{"bias": "none", "schedule": "wsd", "decay_fraction": 1.0, "final_lr_fraction": 0.0}
MLP neurons of a small language model. Each row is named by its layer, matrix (up: input weights) and neuron, and shows model dimensions 0-127. Each number is 200 + 40 x the weight over its row's rms, rounded and kept within 0 to 999.
After each neuron's rows, "fires in" lists the words (lower case) most often at its 100 highest values on Wikipedia text that the model never trained on; "fires after" lists the tokens most often just before its 100 highest values on Wikipedia text that the model never trained on. A number after a token or word is its count.

L10.up409,177,243,170,178,190,140,290,177,286,182,92,102,153,197,181,203,199,241,196,217,245,207,124,217,195,266,220,240,98,224,230,193,173,247,194,152,191,151,265,139,213,176,209,196,219,167,244,189,218,263,221,258,234,200,245,207,235,177,196,207,218,198,230,237,185,201,139,262,154,165,254,186,220,225,185,208,167,187,139,212,219,208,179,227,199,129,188,235,146,195,229,175,260,205,211,186,227,127,204,243,207,212,232,235,210,133,205,160,199,276,150,145,152,242,104,204,186,112,163,149,200,162,199,196,220,136,184,233
fires in: "next" 12, "number" 12, "chinese" 12, "nintendo" 10, "navy" 9, "length" 5
fires after: " N" 25, " n" 24, " Ch" 12, " Jun" 4, "ian" 4, "h" 4

L2.up629,189,160,216,239,254,148,175,228,243,170,217,96,182,171,209,181,207,203,251,276,166,165,193,178,193,184,283,191,189,197,174,221,180,145,189,147,254,237,264,232,155,173,217,206,255,146,278,278,223,222,165,204,219,213,171,164,211,209,219,234,263,237,248,157,220,227,148,213,145,212,200,196,129,192,229,221,190,232,189,185,281,231,288,166,145,164,153,194,353,176,177,238,252,204,192,230,186,245,172,179,256,167,217,132,154,147,202,190,196,188,185,150,146,247,237,308,279,244,244,186,177,240,248,163,179,197,202,179
fires in: "made" 36, "make" 8, "madonna" 8, "making" 7, "master" 4
fires after: " m" 66, " M" 32

L5.up607,191,258,173,278,168,171,127,293,190,219,190,262,194,276,114,273,237,251,229,202,165,128,180,138,187,165,237,227,200,166,173,203,183,179,171,255,311,166,164,188,221,103,173,311,149,177,193,155,197,245,143,238,176,159,122,141,226,159,213,171,161,105,266,210,211,148,149,234,120,177,190,268,179,202,200,190,221,184,176,197,178,177,181,258,175,282,198,192,144,220,216,247,224,153,146,154,180,160,225,200,236,186,159,184,166,257,203,185,160,209,216,199,178,154,167,165,256,191,187,165,185,229,200,211,153,175,207,159
fires in: "released" 26, "died" 15, "founded" 12, "found" 8, "announced" 6
fires after: " rele" 17, " D" 10, "le" 9, " was" 8, "oun" 6, " d" 6

L6.up709,215,205,234,179,197,164,245,270,226,147,217,116,258,206,170,173,184,206,187,177,218,247,146,197,227,122,226,175,136,109,181,209,209,228,178,185,210,244,163,138,145,246,194,261,208,239,160,253,125,184,260,179,244,125,258,203,209,220,218,218,163,198,184,210,255,276,233,245,194,254,155,194,152,222,160,79,187,210,260,183,205,172,236,128,242,189,170,188,151,202,220,138,225,121,230,285,167,218,145,180,163,216,151,257,173,189,202,190,241,218,155,174,198,224,212,183,197,273,212,278,201,185,230,246,171,137,219,169
fires in: "original" 15, "party" 9, "title" 8, "code" 7, "website" 6, "nintendo" 6
fires after: " or" 18, "od" 13, "it" 9, " Part" 8, "s" 6, "t" 6

L5.up644,223,165,218,115,247,184,137,242,254,185,168,238,170,220,177,159,193,204,249,165,182,153,202,349,122,193,200,238,200,169,220,164,182,185,170,168,185,153,220,259,223,242,153,147,190,195,197,227,231,225,138,202,240,229,176,273,238,240,167,137,165,216,266,195,203,209,280,222,197,193,199,176,248,188,222,153,235,131,199,232,214,215,203,222,199,277,193,209,204,173,151,196,237,176,222,143,169,170,258,116,137,132,124,198,250,179,229,300,230,199,152,206,182,202,298,240,232,221,221,155,189,124,168,142,231,199,215,236
fires in: "after" 31, "while" 16, "started" 7, "start" 6
fires after: " A" 15, " st" 14, " wh" 9, "p" 8, "h" 7, "A" 7

L6.up750,214,159,113,194,199,162,221,234,235,173,253,151,244,209,129,201,183,164,107,217,210,172,269,226,149,213,161,228,161,148,212,158,245,212,185,141,216,242,221,174,177,261,258,205,190,183,200,206,176,199,207,212,209,174,242,233,208,228,184,126,199,225,242,187,238,232,184,114,186,219,189,238,221,210,164,191,259,224,170,235,279,232,234,196,192,251,152,194,201,211,237,166,144,195,218,270,166,244,183,222,155,210,151,212,197,239,252,253,144,163,161,167,150,147,216,215,203,226,142,193,186,175,152,196,240,142,261,239
fires in: "to" 13, "when" 12, "while" 10, "despite" 8, "however" 8, "if" 7
fires after: "p" 11, "h" 10, " W" 10, "ue" 8, "ow" 8, " wh" 6

L6.up626,182,189,211,232,119,219,286,284,177,214,207,203,135,189,195,243,244,198,198,209,141,130,227,222,215,237,232,252,248,232,256,185,216,170,190,201,202,169,100,193,159,185,122,231,260,311,166,225,156,149,189,215,218,219,206,144,206,140,183,219,137,190,163,161,200,240,229,235,188,134,193,200,231,205,159,191,243,192,135,216,178,140,115,199,145,241,264,118,155,245,219,197,240,189,238,226,207,182,251,208,189,229,137,224,260,165,256,217,165,224,159,123,207,175,201,192,203,270,245,250,226,201,194,163,187,217,218,201
fires in: "the" 27, "of" 18, "in" 14, "following" 10, "his" 8
fires after: " years" 10, "ollow" 10, " under" 8, "ied" 8, "ing" 8, "ince" 7

L7.up620,212,217,153,191,215,162,202,232,166,164,204,218,147,215,224,162,279,215,193,250,229,224,235,175,172,228,239,194,224,236,274,219,215,159,249,249,276,181,236,244,193,229,131,252,191,174,148,185,148,262,172,145,260,202,254,251,139,182,194,231,195,221,200,147,240,258,277,236,211,227,156,238,202,215,172,148,231,143,210,236,180,141,261,265,206,216,244,250,252,308,235,232,292,261,221,216,157,133,205,172,204,189,187,180,218,185,193,131,211,212,223,243,233,204,251,154,222,228,221,251,256,177,180,177,203,271,213,243
fires in: "the" 85, "a" 5, "his" 4, "s" 4
fires after: " during" 21, " of" 19, "ing" 16, "uring" 10, " to" 7, " in" 7

L2.up666,144,211,186,218,218,190,218,218,231,240,251,195,172,211,178,167,191,316,132,195,211,133,190,224,197,269,221,273,198,258,196,219,258,161,218,191,196,176,187,158,232,190,199,218,194,170,159,243,273,289,237,131,256,178,110,201,183,197,165,219,171,274,218,116,226,238,239,177,171,213,178,205,119,179,190,187,255,164,198,206,172,167,190,287,146,209,231,204,237,156,233,209,160,262,133,197,189,139,189,235,204,180,152,183,226,157,217,191,227,119,222,143,187,144,206,132,190,236,188,163,221,276,223,260,187,154,176,188
fires in: "released" 44, "release" 10, "official" 9, "yes" 4
fires after: " rele" 21, " Re" 20, "le" 16, "ic" 11, " Y" 5

L7.up213,202,206,265,194,193,207,180,180,258,260,274,182,205,163,184,94,207,268,153,168,89,197,162,249,180,191,137,172,151,172,203,217,200,206,242,211,185,239,230,196,247,226,232,233,212,212,142,240,159,168,142,128,254,157,248,224,149,134,180,199,178,179,215,194,151,140,162,276,265,161,209,256,257,165,203,215,206,225,147,191,207,191,113,228,192,217,124,260,215,257,178,217,201,183,202,90,171,232,143,182,265,163,241,208,203,161,226,247,140,188,222,192,188,212,246,213,201,174,179,244,250,263,256,111,173,234,142,227
fires in: "to" 39, "through" 21, "with" 8, "by" 8, "despite" 6
fires after: " th" 26, "ue" 18, "ed" 13, "ong" 8, "p" 6, "h" 4

L2.up45,207,179,194,151,140,222,181,214,184,196,209,196,223,235,229,184,250,168,205,148,232,229,200,160,118,166,172,190,228,171,144,128,214,174,221,197,167,165,199,146,255,229,203,189,156,189,199,235,191,270,215,168,194,162,234,238,255,206,162,135,215,158,202,153,246,247,225,242,265,151,268,217,241,231,252,160,260,240,182,242,197,165,244,232,158,233,242,275,203,136,184,182,165,176,159,189,140,247,225,252,228,273,176,231,187,160,193,252,180,185,173,200,247,155,246,216,284,186,223,159,159,187,212,223,203,233,154,187
fires in: "while" 19, "when" 13, "with" 11, "way" 7, "than" 6, "as" 6
fires after: " W" 28, " wh" 18, " w" 12, " A" 8, "w" 6, " th" 6

L7.up116,153,199,184,189,141,214,189,245,204,184,309,192,176,176,263,207,237,182,190,248,271,212,256,222,125,225,235,206,260,186,176,253,205,144,155,204,215,181,125,232,137,125,175,181,162,230,197,223,254,161,126,181,188,254,256,159,263,287,212,206,136,188,139,166,266,146,151,205,180,216,213,194,237,236,226,160,133,258,204,235,239,172,234,197,228,286,213,177,238,162,251,187,217,170,260,232,164,193,264,156,209,195,152,227,196,108,206,197,224,158,194,149,267,122,201,299,237,251,173,213,173,222,277,253,185,220,161,232
fires in: "made" 28, "having" 12, "making" 8, "make" 8, "give" 4
fires after: " m" 46, "ak" 12, "av" 12, " g" 7, "iv" 4, " to" 4

L6.up618,263,183,119,198,153,77,200,239,163,223,228,149,171,224,244,175,246,97,212,180,181,172,190,137,133,251,216,204,186,220,283,217,233,197,146,164,190,223,220,295,193,220,157,210,150,244,128,212,220,157,201,223,248,157,261,264,215,161,234,173,191,262,211,188,154,209,204,217,195,164,244,245,184,267,168,176,235,190,233,147,195,136,229,297,157,227,202,188,198,220,156,190,245,240,290,190,148,142,195,160,114,217,200,221,268,166,241,253,156,154,181,120,174,257,203,205,226,197,166,179,141,190,174,196,241,233,186,166
fires in: "following" 17, "despite" 10, "by" 10, "the" 10, "without" 8, "of" 7
fires after: "ollow" 17, "p" 16, "ed" 8, " with" 8, "ing" 5, " of" 5

L5.up489,168,256,188,271,221,174,225,235,187,225,128,222,248,175,216,152,158,237,165,255,161,126,192,211,226,172,200,231,223,175,254,184,240,198,226,215,239,155,193,285,152,176,249,222,248,234,259,100,313,207,172,135,185,160,221,242,161,187,187,202,217,211,146,255,294,210,224,245,168,236,195,199,223,202,190,164,136,216,202,219,276,262,285,185,245,210,179,202,150,257,224,211,195,176,200,184,215,177,191,235,179,220,142,188,179,217,184,179,195,239,218,161,204,201,196,228,262,253,220,230,264,186,197,194,209,242,171,217
fires in: "made" 37, "produced" 7, "created" 5, "make" 4, "published" 4
fires after: " m" 38, "duc" 7, "ak" 7, "re" 5, "ubl" 4

L2.up5,180,231,131,186,210,192,159,158,183,233,241,181,268,223,168,229,224,258,212,251,147,174,189,212,238,303,177,225,227,189,165,178,212,193,229,224,186,145,217,163,237,186,246,219,131,213,228,197,138,263,192,260,247,144,243,189,234,197,181,165,227,149,230,174,282,207,164,141,236,196,189,246,239,186,187,211,172,173,200,168,160,164,189,296,253,177,119,170,171,204,206,232,201,213,192,269,137,188,254,274,178,215,238,179,174,127,121,278,161,206,214,242,224,234,273,250,248,181,237,156,193,168,190,209,182,220,159,253
fires in: "in" 19, "a" 16, "as" 9, "after" 7, "one" 5
fires after: "." 46, ".\n\n" 21, " O" 6, " \"" 4

L2.up247,168,201,205,175,237,280,144,188,183,119,164,151,253,198,179,201,234,179,249,215,234,186,225,199,102,194,262,191,206,157,249,114,195,138,236,175,248,161,224,196,201,201,237,208,159,183,208,183,231,227,197,114,149,188,123,242,189,182,209,181,260,264,242,149,218,256,207,208,204,167,144,196,262,183,230,191,154,227,195,220,152,138,265,273,169,174,161,243,154,218,228,187,170,206,205,138,150,223,197,248,212,216,268,167,192,174,213,181,185,171,200,163,198,172,206,162,217,210,130,159,229,182,255,160,167,304,283,204
fires in: "white" 17, "written" 11, "writing" 9, "winner" 9, "writer" 7, "while" 7
fires after: " w" 36, " W" 35, "W" 16, "w" 10

L2.up85,187,186,246,219,255,196,209,201,162,306,198,188,201,245,146,208,223,186,203,166,149,219,215,166,191,231,178,253,231,190,244,175,130,176,272,274,221,249,213,186,227,217,191,213,156,152,198,214,163,251,212,232,152,171,291,171,257,223,228,156,284,148,222,220,212,141,239,180,178,195,190,219,186,189,214,186,204,151,203,220,221,119,251,232,189,208,214,190,144,223,176,230,160,190,178,155,161,180,216,205,179,208,165,131,123,225,171,274,127,199,147,298,162,137,287,260,244,179,174,151,179,158,229,236,172,181,171,138
fires in: "in" 34, "as" 8, "at" 7, "to" 5, "by" 5, "but" 5
fires after: "." 27, ".\n\n" 13, " O" 12, " B" 11, " (" 9, " A" 9

L2.up585,275,163,167,169,210,254,296,248,198,276,207,210,241,198,207,206,229,264,237,169,156,156,149,139,169,202,235,198,175,247,200,201,211,179,198,169,257,236,207,154,279,214,252,191,194,207,267,205,210,191,211,172,227,136,238,171,226,166,294,209,182,172,155,153,201,223,238,191,305,164,156,238,247,198,142,209,234,201,234,162,201,152,164,228,145,207,119,210,264,210,158,304,206,201,99,163,171,213,189,246,181,176,139,171,223,226,208,262,143,261,98,199,209,131,213,163,242,172,218,181,164,189,172,225,139,185,255,251
fires in: "in" 77, "on" 15, "for" 5
fires after: ".\n\n" 41, "." 34, "O" 12, "\n\n" 4

L2.up242,210,200,201,233,112,218,179,192,226,164,256,102,248,132,144,138,233,211,180,185,148,202,168,251,95,215,230,171,181,209,114,236,226,186,194,168,212,222,237,208,240,207,210,221,209,198,195,191,225,197,189,183,229,161,246,231,221,196,196,157,204,125,134,138,159,186,172,247,205,210,212,234,176,243,159,196,244,178,173,141,195,224,186,227,196,149,193,240,200,205,176,212,101,245,194,99,229,155,307,254,202,171,217,201,162,194,156,226,208,163,220,243,179,200,163,156,225,173,210,260,145,196,169,241,174,113,183,250
fires in: "by" 26, "including" 22, "used" 18, "include" 8, "includes" 6, "using" 5
fires after: " includ" 40, " us" 30, "ased" 7, "ed" 5